config.yaml
n_layer: 8
d_model: 384
n_head: 6
n_kv_head: 1
head_dim: 64
d_mlp: 1536
vocab_size: 5131
activation: "gelu"
norm: "layernorm"
norm_place: "pre"
norm_eps: 1e-05
positions: "rope"
rope_base: 1000000.0
rope_fraction: 1.0
qk_norm: false
attn_scale: 0.125
bias: "none"
tie_embeddings: true
parallel_block: true
init: "orth"
init_std_qkv: 0.0285
init_std_o: 0.0
init_std_up: 0.0285
init_std_down: 0.0
init_mimetic: 0.7
optimizer: "adam_variant"
lr: 0.00101
lr_mult_o: 0.791
beta1: 0.95
beta2: 0.99
lr_head: 0.0102
warmup_steps: 401
schedule: "wsd"
decay_fraction: 0.784
decay_shape: "pow"
final_lr_fraction: 0.0
batch_tokens: 65536
seq_len: 384
doc_mask: true
train_tokens: 357000000
steps: 5448
dataset: "wikipedia_en"
MLP neurons of a small language model. Each row is named by its layer, matrix (down: output weights) and neuron, and shows model dimensions 256-383. Each number is 500 + 50 x the weight over its row's rms, rounded and kept within 0 to 999. Numbers have three digits each.
A block is one neuron, or neurons of one layer that tend to fire together. Before each block is what it responds to, as a language model described it from the Wikipedia text at the highest values.

Responds to: Short first pieces of a word split into several tokens, right after a space, like t in tactics, tro in troops, under in undergraduate.
L2.down771:500597490487482558483491489500454440401567557512461458573529469528448453511449594506456487503583438485527517536412517539416475537497670526429494491462472553510545448537560474520573530463500487498520460535514472374461433547521441420444440381526456486532495453534582500452541538439534531464534478500467563548447411482592515446496558428495447491552518457528499636555502446387440503379587

Responds to: Final word-piece that completes a multi-token word, mostly Latin genus endings in taxonomic names like Fusari-um, Saltasaur-us, Pexops-is, also name endings and list punctuation.
L4.down17:523481459606471551530525408494559523389566496479483462590511529390493465403460467409478540498510503502501517484473588554516536547454507410525437587445457508457489573491523499496566569470581485438410456481495478488496475507456547504587434442516506507501490410517610608504556633493522440534452421515465515461469476556543440508442506466478515509528495429486480418517500537594530488517540
L4.down175:512496510482530519466484495482458520483509426458494471475560559514434490568526542460508547517460583449413522435386487528426576576424485505473513453596513485489511439504599461480468457468520554476538525549558486540505448414420536496509601578452462490510495407467532489536519451535451448521480456426582526524486424616490609638575489516496538583434461497553476473492458468473498536428485
L4.down453:560438539578499525540497557426502508486536491543455574531532579547481506532396593423417514448366537443439499469491499480501490570448596442478546388483448596543501462408481545409454440468487497489497479510483333550548521470495507498539484528526432479535478518438521462462505601493531363623579483439545486483567457433500580513593483417513576459474496506504493473565505520528513500458406
L4.down965:461470492452544555490523516482446547546513510560526588493582498547475469526489508516500518461456481571339554436519488494484424577572517447482433494529540497465454493513553561560394592469523416479601446570487461559581478494527439539522472481383395509461424506456606447443585553514496540623474563493424578497477419534506546528540522599527517542462462544492480490480413539496517533446573

Responds to: Function words and digits inside census, election-table and infobox statistics, e.g. "of" in "18.3% of all households", final vote-count digits, "(Mountain"; also word-internal pieces like "man" in permanent.
L5.down287:510500475522523562575534485531556481512500528525538483408401474488399471540481453511531506499458500524455525558426516529468425467507495526622397383583515543441456512522423457531440482504438526484496477497486530540418457497428486555546488566413513481462560500541518496465603480422501558509489461445582547542555484511627459495555559526491498542551438487453496488416405622553527493565504
L5.down293:461574559528567476480493463576529534541579512552403469410507467477556433448508578529540549417434555498590523462577482489548544502525525482562476492511446478494528450490463485537615510420497396535455563505296449483551519532502496435581483364486444517580560432454539468436548462445510571451546498525489535540544477415457506421491495508414401512469521490526482527485490550468496527511434
L5.down300:540513613535579479536491594539515472506565590479605520500536406530491506499479458586534517479589471476519483497510528517431553570539476442505437597442536511576444470428535522526479473524584530477588507399461486493374444450458432556448479458503449482475470494470498448469377366542576524491475541475532566341518499422586530536494494486523578563428534393484462602571508513421594464475465
L5.down413:562540480577536472498446457611550547517614472477535430571535490534454497534440487407500488543414541557488408440438503519494526465516562500513526510476502502417551576474560464504527453431497545483576393494414436519452478474465478513484344515545460534573497500562561548445576571571499515571530497464531483508485462471524424470463455434511500514429488496505602582474533492482449532407484
L5.down561:487537539472510518544428515546473560586538486460542519524557579575516456454527539559494585532467528526517441554526510445422542406531467444507609508545373432521514461434565458413548541464419501495497545369469518483473527421462478404600543547551473599425512532471570604495559518514440505471541424492516423468532372575497491515558395528497573476486484496421523549520507585508527455515457
L5.down650:527466535580393476538478568594504465455542480438551519595542499530548417477556458371427445442475501504473481530445615514509517491551498506572595492481496484549534501464598521407522479491406473569550477470507525551464507463510419540531476448509470517473498540426484532472505558462439546436494480501556463512547493519496539467485542480561429402501533375464532560516501566596459472511441
L5.down667:552426432447483534402528422476491497425508480475541528480470398505551532567496516520446522463532497485447519500499533482532505507560464501489432513497451528420437469615497497493558470529500400503583468554556474497562555427518496463463544439481500502507434524554574403520424378473560522496526488485408500478486478509406513468436553612445444483564511510570491428553565474438535535421452
L5.down775:499492497515528448522508523523491518433554563460556534451462458390413615527541542559463534584492502491479523507486498580493444504549550470423521489497457490539480450497459507511494443511577508527522477558559461542536433502504455498433512511450553460514540556489492527449492318478452506534481512428521526487462580502429456437408544540478453541531502420522473461517599496446501536499496
L5.down789:443559524410472546488534556497497515543431519568472429547503495532476513519480399558501427473502504474547494503489528465504489526505533516481434477459525464594550568492528510466456455533394519536552468495480511505471510523490359563566412562507516542519448586435558528431563472397528521520496536512484521504551530486454466524482485454489479473483529498469534463453439534510551523483469
L5.down805:512581532409512506483448484480518421543444507404483552506441555478379461533547573531565599466485404380462377585538525532505563437461460553527459526459432428556597504462476498547558511489489527459494486467490396507540530602483507523471496622508581442545494540547570514488525439478467518462397504478483492475464497515445523439534476433471479463499528482578501517531549427494468497458590
L5.down1167:524478435520518530488556589460548501395543553490473457510525483607566502501429411476495571499468450479485537421551516536506484425500528543451543481533528385454509453375383552501522506547498537536430518483505543463523458427447463454487447529556574527430490460430584537536473620460560478508457445450511537501461473491425573508552509534484463545481490528547392557483513452548465515419458
L5.down1228:516490538479484498468499542468432435559523354527529548486484528544373537510602499550446406531509508449560481479484502438507488530538552472535543505429548507522474492435488458478547519490446474544486504537525528586454492487433510474474407456504424576456540500496561581459534450484514429534530462513550508483386420574375534539497559490482589506587486553501498481478454470467445490385507
L5.down1243:573420600386513464538513458468502590538482576569477459465457551481563502463486590530545509471512530471521427590544462543447420575420518623429484526528595502499478531520457500530460441459452472396517546485532530448631382567503488586446454488460474412511524461467464485524579356596462543560424565564586461544555563547596479512444546402437512436488488495436516467462486532466585510550523
L5.down1411:460489467465560508511430475434454456558482676513457537459478473446431500531538456547503509508429512488548553423458437504473597394568548516547462448481544558471541487510499468388530617513529467484505497570457487474485573471568523469599409549475484512516465533521395527520547531532496511553505507472514425512378483397497520527454520486473581457450519578472436428509495390479479517592472
L5.down1488:439492486573524502453444588523446571568422469451510601498642446520512539529519523426455552518488477506534520518434521513486455550482457560519443517510455518544423451513538437415496606554474485552582485433505571538618459531524512400528520458529481530540423466545494463556457443526524465501528484445536431507467422488421579550598475544496525519510485500490520525408534516405417497475522
L5.down1494:590541502452530484529503485522585425532448459568533530529498441496417458447490504461470496598481536537484471550496567545509522461502553527469502502532356453538516531483440518575499499447390448550471528550499511529318410505423463480482511522490533432543446469527476519477608513520414472430548457500533479466455535411394522495530532507558455517563499500427479460485539449619516516503555

Responds to: Word-internal continuation pieces in names and terms (Ed-itor, Lat-eral, W-ater, Techn-ology), and double line breaks ending lists or tables before a heading.
L2.down347:430504453564463508608489514382349557600470480533529439484485598464448474602603533498457451572542515422551469529514497481457541540538503474449541550458489483501451631445501531466525540452435470563535469530485412453365534414569577458591493551512478450465557518509544493527516490458535511483507407514289533522455564547454572485516531561524527431524466412543529445501468533515513600496518

Responds to: Single-letter first pieces of words split into subwords, especially p or P, as in pearlsides, Powell, tree, tanks.
L5.down134:491443500530490405496503480505520547383534516563404520498503476573493542556534518517537488536480460551462536549467532602569504467508513492423583474475515569475510517481606460526502451564436463545499444425373591441498627540513524485424434524437592546525510537544586508410478458578415487444559501479445577493586459503541520443542539430505509526554476412452533498506501515408362510436480
L5.down143:530528517519620455436399425540510508495446570550460408485533434461552495528474386517525520498504607566562535422574560622609524533539598491444519470485500530542534527520431451516413470531388489516421496532497421552486582427508544488521448429447518530511550462522480481539520482535531581479472459465579486487571532490493504397526489460455416492469509488652548497528527465476530493511471
L5.down365:444596489541515533495456501426520385587571475571507553485494503440394480509470496538572500511490469477477508458637469495448535400520536492442438488494475614475548516513520495500615605607422499454423473505434516513517523425492578350486473457453491441497490510505414541512559499454505478433451512533480395470479504480546492458502477428566508523496524410448476537474497491522465482519499
L5.down400:523458690448435531537500440497535589467526497522462595553439470622532483465484511560583396541505607528495522514526490538381440571498461504472442525584498415489497505524424513541477476490572473472488482410477522515500535470578421534516456427562453543509501476431432489474576485441498455473558519545560505363447514494475529493443568545466582537521467563478536459529543582466535580486470
L5.down634:590470473566511409531527502416377494497525472477528517523496564509557460414527549516435447603492489562463451495596483496586484443528444524452430469443455517449539537390504471551503559520451528521607477502480548597547586553546494496546479552485562518394492534435534507514536405515591412402455466499538541493437492556449426473424520437579600587499545465505526515492417478479512447489463
L5.down738:496518409552599462557550511479535495559514583418454477490532431570408561599532453506540514520499504597562545591506489399645448517504509485452443428460526557504561501531569498589524482486476534464526403539471518435445444581555520499552469476507463536529624508442488489514459441508500489537472407470503574477488543494589438521439476443522435456574376561516588517504445486410428462517535
L5.down783:489499505515529513528538523567490455427520432437534482498518583631426524453513461512577502552495553573481474499425533488490546442389498497497541407509506437491471543547572405545477519503520512491474475574493515513444503577531489508489505479486611506484441437530534409481468430517508513445433419526442536503526558507508412480418460443501474466581499468634535526505482610448499405485472
L5.down853:531552463527452447468562534598461527544444479516548558551467517553575591566383511480494550465514426541500514450473557528441575529512550487613488511491492511467542582493465574521484578498487417469513479440398607604532567528537517551468506506545570495431554477525434513552453398474470514499556531478482469445572464500455495383477568551499490487531524477630467473454480495480433416514533
L5.down934:520525473535548579531444496446471535395504471519538616520555389534542536437490515529487509502520476497521527483536479554469527492456537568527595465498569537351508479557544475523453438462475586537416500486465470522500504565461509503353575536563421486596422484528526502541493501543471538516450615498454580497496512574545474564549520478469532535571483492538431518540427483408478561448464
L5.down986:549528451488451463532460485466526530501593545499618414477474410501444485476487500445573568447497560445455557518449437604429503470507545622437497516408572461465514464497463434527569461529463549482518555543459557523469479567444509522496545515473443522549372537440477459440490496457441533437547480464415489500536484501536525531528526518559397426479487525494411442460539502533498431434543
L5.down1005:557440462506610502519536484477468453510441509531492520580400522524535491505489476389461512512491562580515534438435489588528469463477474539543594493472459455543559489534481519525507475450457493509479550398547461526427440533479556586547443541479492566497501440543469611521495419589464411496492404525525522461474453592470506521552469467486521442494532506447531462458452390567515394487426
L5.down1018:550476472505483532545542561488546569481472511495512426469508512521455448471639467457563525364507478495451488484375586532507476466573536560488501460594398427568517536602498541472459404468493518468489490458454558579478515485533478521505538506542555459485425499522480443397460592483528520479562503460539546552532530440423532423450527572568519446557575503556482518534434450557541496445593
L5.down1273:504514450448485473487488442488441464524481479542458393438422554443490522485555399414484458461541494540461434460459470498416583521487501522457515450465481450550605531560459486540475493437589440504550493583436548552400570575509486542613491470538488533517622480361542443488472509510548523483435525605556515550495453393513440584481545479542501589535517467559469487579396494565466585489504
L5.down1338:452551438508508519558479539572498388532516425487608437553485436466434449424481510406422640567429536536534565557501490501541454443536478533500489484490551461458401537466489507486510508398427470486568509501543528452380497587387512518521558531500531458554468418527456528530512366553414562522486566488505488609476533514487523477353528568547536560516564477455573503504385560449458492441556
L5.down1348:338484463376477527564482536517528465520454535558544464459544527506549590480503497375459569551504492455496518565454513470468469485551569531494476520476452535578422589473464522457490424502515521565460530460521493529516493480568434496509545478458497494491440504480494579489622648413431425560517521466575476477482479561440472487441505554551492587531461477560497493548498403509546508504457
L5.down1528:490449563501584398401500594477632381587524507591497550543436504484416536523461461414577484543441548521485561495358517511500551542545496390561470506493549548483543511546558486449482468514467487569470461540470507512487479487630448509471488643523431497459503495485429523449591525442477480397539462483547386532485489471547530512560448531481477481554487488578512550475489526475520514461535

Responds to: Mid-phrase tokens in formulaic Wikipedia data text: census demographics (African American, householder, 2020 census), measurement tables (in, °C), and infobox lines.
L4.down697:505544422521413482403469431563471436492539548473511584426547544517402570432517599452490491554546459472513489574503586515463489585459421563423531474459511536560454554471542470462555618568492577532470527591505537525513454555440514503510533468543543461508560506491503552531530248425420479477502569564520540491502464482519531490456564433450459467572497506489509471464436473505505481582522
L4.down1342:458513428471348488438439481516522503511518499474420514483491489552491574547491596440528462462506526547450496594488503493574508598514433564491476512508465513548442463558485455571427565487579528491550487482525531562474449497530526431515497491500526526510507486598487504521509416451449588540497527488564367494504556518515538369406534471623486534547478404519517463376450538498467518507475
L4.down1387:521556465520516401439431496515501468473526543399539517517502497438533536532480495441476566398503524453512444499496484468469506574483470466439586455622471462538497560549529499464570459552593523401596461533498438438531434426586457505482530477461540487544512523493503519456475381479458550490363483441525526542512571460389491518551564569532503508459474436524469551523462579517509498553449
L4.down1430:485476616530467482463490434533506511484534501487480473565389538552425517545432435550519491525493535498487584453475553434493464555373491557491474565474511522462468507545512395527508552527451504522550404485629482573555439481558486443458561500535507489431494416549404513534505443503434520561504468471513427486527438519587499380475481553450465534486493493505418484417513551588491475471440

Responds to: Fires on a number, possessive, pronoun or adjective that opens a noun phrase after a preposition or verb, such as 100 hp, our forces, they would.
L2.down1497:544537385520449545525508450433586484522504505534501628489398442536492575538534521511499542432403494579485508480470475538488508539477524535515465518371492490504559571520556423519553511507472472528444550413498510509338541466434535441429484524517500544504402540429440471476545573433350417501491517454499483477566541493566493537593550493505412597441445545494512523493447564420420386442594

Responds to: Last digit piece of a number just before a unit, table bar or "of/to", as in 92.2 cm, 209,140 |, 0 °C, one of.
L4.down604:455532479400530503492443530448528469487532448485559558404519525457520594570514569536562605506549483478450502617516441517503547438535481504523516524496595506560383455533553492488560531548514481444470435525505511517495601578543587440471572505581585425569521452481540466524565388541460451462430472561475532537627439495511434485525427586495412558552546593530487512449508513377476434514442
L4.down919:471494495541510412531450410399538520505502479475473587458559447470515473605501538472551424472595539537612438620576554528474517494404516485412485394551492495401504570466545450537479509525394523485526452542605565504554568542529490410508554527549480547458489596552507519538514461462422481470467548483467488476527523440487470496502535510537485504478519507526598551539509441575376478527495
L4.down962:496449435489538441517527466419472440548495495474454550473547435460443485517536482493450477503459440513595491571461592479494476394512462485503461509506499536449436547552394507491524455553412516459563521548472495500544551538393540409489506449526496499502452531430555445552482475512437518363495528614488491456578487503590436396481451535552452636517500529520553500540545489467499505480465
L4.down1089:513533452465515458445545518459494390536504473456603538501562545514534476569425455556492437396517559485481600535449465513525485396560517494557575464413495474666479534449552548458537476618428461526464525496570536571389533476436489498434493430561448505490409524500485444583506471550440552438516427455511484516578605448529459470530511527568476417438491549535547519506432580425449553513514

Responds to: The word one used as a quantifier or pronoun, especially in "one of the most/best…", plus weaker hits on both, digits and hyphens.
L5.down211:507547476435518400499557551460480487521635479541541566508547453487465514481547512529383611466411449494570509481526508512597440497541474504450552512527466492515435533411467447550426479484462605452550541514535513510511503453465498576537508472506455492497497536538492523471600367479440459542424456534469527419479480497433445457512369440506501536526439522506407454464540536500591443502452
L5.down260:459523505584505449421575469538473449447507524483448383485453489456508465446457322542611533468461552570510444540515461483407564486527493511472549452534481476559538486504409484560421431533511440361454468492450416522486472525551428522584468441538417518466259503537502525450541643522449467487535495522509422432479496513500513539440516532588464500515590537532376542564469480481509641515541
L5.down323:598526467522570460564466459505509485483508522416514467453507395483431607426568485460451468480439470506443484641519498513492522459507497414498425622512489533529441520529490512512475477461523503540546515435511429457489619489477565514533506533462562473507533470482547546482547454522549544455419463586503608502512571485479457474452359490480486481542510562516492470458492614491488473541497
L5.down377:452550543472528524452469480489499528506496490588463466504535514423486470468465456498426516491512488606511441570442400467380522496544519499520514495475599488490511503449481397513648348497448480520450503477625548533458527517427554449425579509470522557504465563443429525532570462552585510498517515489486521497538494553468541438498552551445493454554531517578512443487572544548556568460536
L5.down450:419509568486531498555452460514536467478529508469480544464531519546486547462484493465529492435507579491572521544578519585542534464508483450532520483484476566480466490501434475475605536518489555485455526490583541542455568512469499464491498541539444643367429476561610441451515458427522523403512534504418520483476542530474611472535476444427481503550485526509606417510482584455436500481489
L5.down497:524547577485500457498415590489481507458461473529513573528513518470426614533480521566518445501537513547438485484499443459518574425461461597482527521544546503492550469486564525431446520539457489525545506445600476505591569431621499524519485470496487488564475522523464538526485508401446401487538554516580488645547526402504550504495555392513450509457423511481568589467460441594460511477491
L5.down516:489446590497486510529548521470403444477528560460485511492400561543419574532559539440584596547544439468572451534524461504490420526541531526544581460397575515531523514551549460395479482568368464508567544434538503566513428458563563526539584441506503519469442557487526533466513466479517545528599473467601544373457495568483541564553480488465524533527449549437611557476511493479401452480496
L5.down726:480456394488426467458536563482488518508546466585610531391479437506481596468462508597497515516497547553510552537513555442560544464493514550517523489464415488522509588489543438517455477455507399564537536504498539456508518492428480447475473532549487442488391463508522513587564476417577553482544436536531540566428444395455532530484512610576404498521384529477507337553568487496482486406530
L5.down776:458461468474535372512518539514506464542515502489511452499551428507507528549350487571473555473511493478463482449553541511427507543454408560500470528496480508493591498571543562515390443474438448380503524450423501575549392515497548456455549457537449391459493468564499422518572463644420509475519528558498465568523416508456525425543478535499534474507522459522469451504517480564470507505525
L5.down848:554555512514504520540453426490465470559521490423472570507562515511457480506549575471468421590492553542454553579487526460564498429544580511423538512494556498500501534538446445462508453413522460526476438512540550490426490443475572535590491498450452544478468456555540488463546475446514430502547541483534480477548502496620533470607537511395527472496464470496504518504471500449478531483431
L5.down891:539521486432474475519591538422507504508477536514601483541510442533456525442432369452550531422508560467454481504461503477432405498507487504485573513499444517519507560522391529558578463536522530410539501485524480540448571536469533516432562459527499546428395487346534519407495628567461477500519443514398510496492510569538571521479555517577531561516491560492524545495511478423514436453545
L5.down975:364463442431491483565449537545548440434510533599468479574458482425446523509464346444490497479451493504521565554399469475439472488517514492440547500472475430547634541467504469529575511556560460426482479478457523523486465474481534470484531458448493500453362467529525531576504581505509565576438497517359461510528558518541512481507559558521514472515523526468355486578468586419389552505488
L5.down1017:607541518532453537504519527463605598408432577467519468481457542485444375450452509434510454521438560482520505515524473476525466486417430396426477511505531531460485582483358437336449507582536504515492471540472514619571601468436502534549555503549488456467525480458487440447505432476493420547458517569602534591626608488448473510452494551461489488569514568550530411536468397407514458544520
L5.down1165:496521511588499502567517446370424509521607536524528445500462549565456501483536412549501496467460576547485509520471500511455532458474542489360518515494478515534431600562492450588477515503545483506537481439568465476471451476531485589503425488520568532552387460512543421497446653525487560548478542502462429482508494517482549476509460484514594473555483422502459504468569520523503447559485
L5.down1169:512522352462558518433566357497490553456501552488558545457525464508475532516498429484558430443536532442511475597518520502576542569522515500468476528523550487539530527500525496519550449494443464518585493370487555507547575493528494445457444503510611537492375519463449487461519736407490492531446509462436513475529510562570544507518521579508512491544450504454523478513525489475493522556490
L5.down1377:522504551596515541467521503470464540484454452533473563491488491447526462509494440412474416493479582500455525474540433485576486519594511505459545496452492551535501410438444553561491447504512504544464487535533490530610539529524562481511493504459516467493515426554464490460472875480484452480453468482475451460508561538490479582629537495519560504493495402555536485513529439494411489368474

Responds to: Words, units and digits right after numbers in templated Wikipedia data text: census percentages (from 18, About), coordinates (°N, °S), table cells and measurements.
L2.down1066:465555479537511517436479456488535495544464538527431478604575507585557459481538680435521553488534541494532439584563516600456563475472478516535579563415561539545467527449537404555521583537499458451556522479449585434492466517652521556499447420478443520538537509510486460501496323512494475410453534524603537556536511512484475476413553489494474507530468455523472512569489502447479527448435

Responds to: Line-initial dash bullets opening key–value fields in Wikipedia infobox lists (e.g. "- Rank:", "- Place of birth:"), plus paragraph breaks before section headings, and weakly some mid-word pieces (under-st-ood).
L4.down491:383484597465491543492568461500473455553519535545528454496475527478498532424450442574505528561526585497547538490484564499542456555419436510433438486490506526420509451524434483521486502518455589541521419518473541414508546474379478511571564527545519462488495471457504467586415351498447460477466474514572548492487512496459424518563493468483455489450434461500441433406481529522429597569524
L4.down865:408522522456496521530486505558510477531461562464414489515426528414516508526504509427525514504527538531549482566499518536492527480438527571502468535499526566539562469452427506415395485469529496428522527532548425573404448550473583539496546477490542496410429483513496556540556435502416445467444441531428492534474531549434452523452474452497479562568504497577486514447563476522456570408492
L4.down981:509456455433472490508492557553625437429494525476547360530501483501438455460424422579493479510610471460552558483490579441491476425535421505435546352529478579484477479503443501445500422491511554567462550477500561526549464534519501456543541500570453469437524477582549494461447253480496522464526495494466446503532497504493466487482456465536464504523483562483497422510524512501486613469500
L4.down1170:450512569570417453484532493553464477469535531487509473476402510452508553490540258548486610448499526515530516465518506483474490453541442490492382553540462520421536526475391431475518532534479561516517485520542496547501543461459503422549496428487439518553435449591527488567578407430408472421526495608465454484448533502576472506372487533589481565547434474489501545410489512439502481420473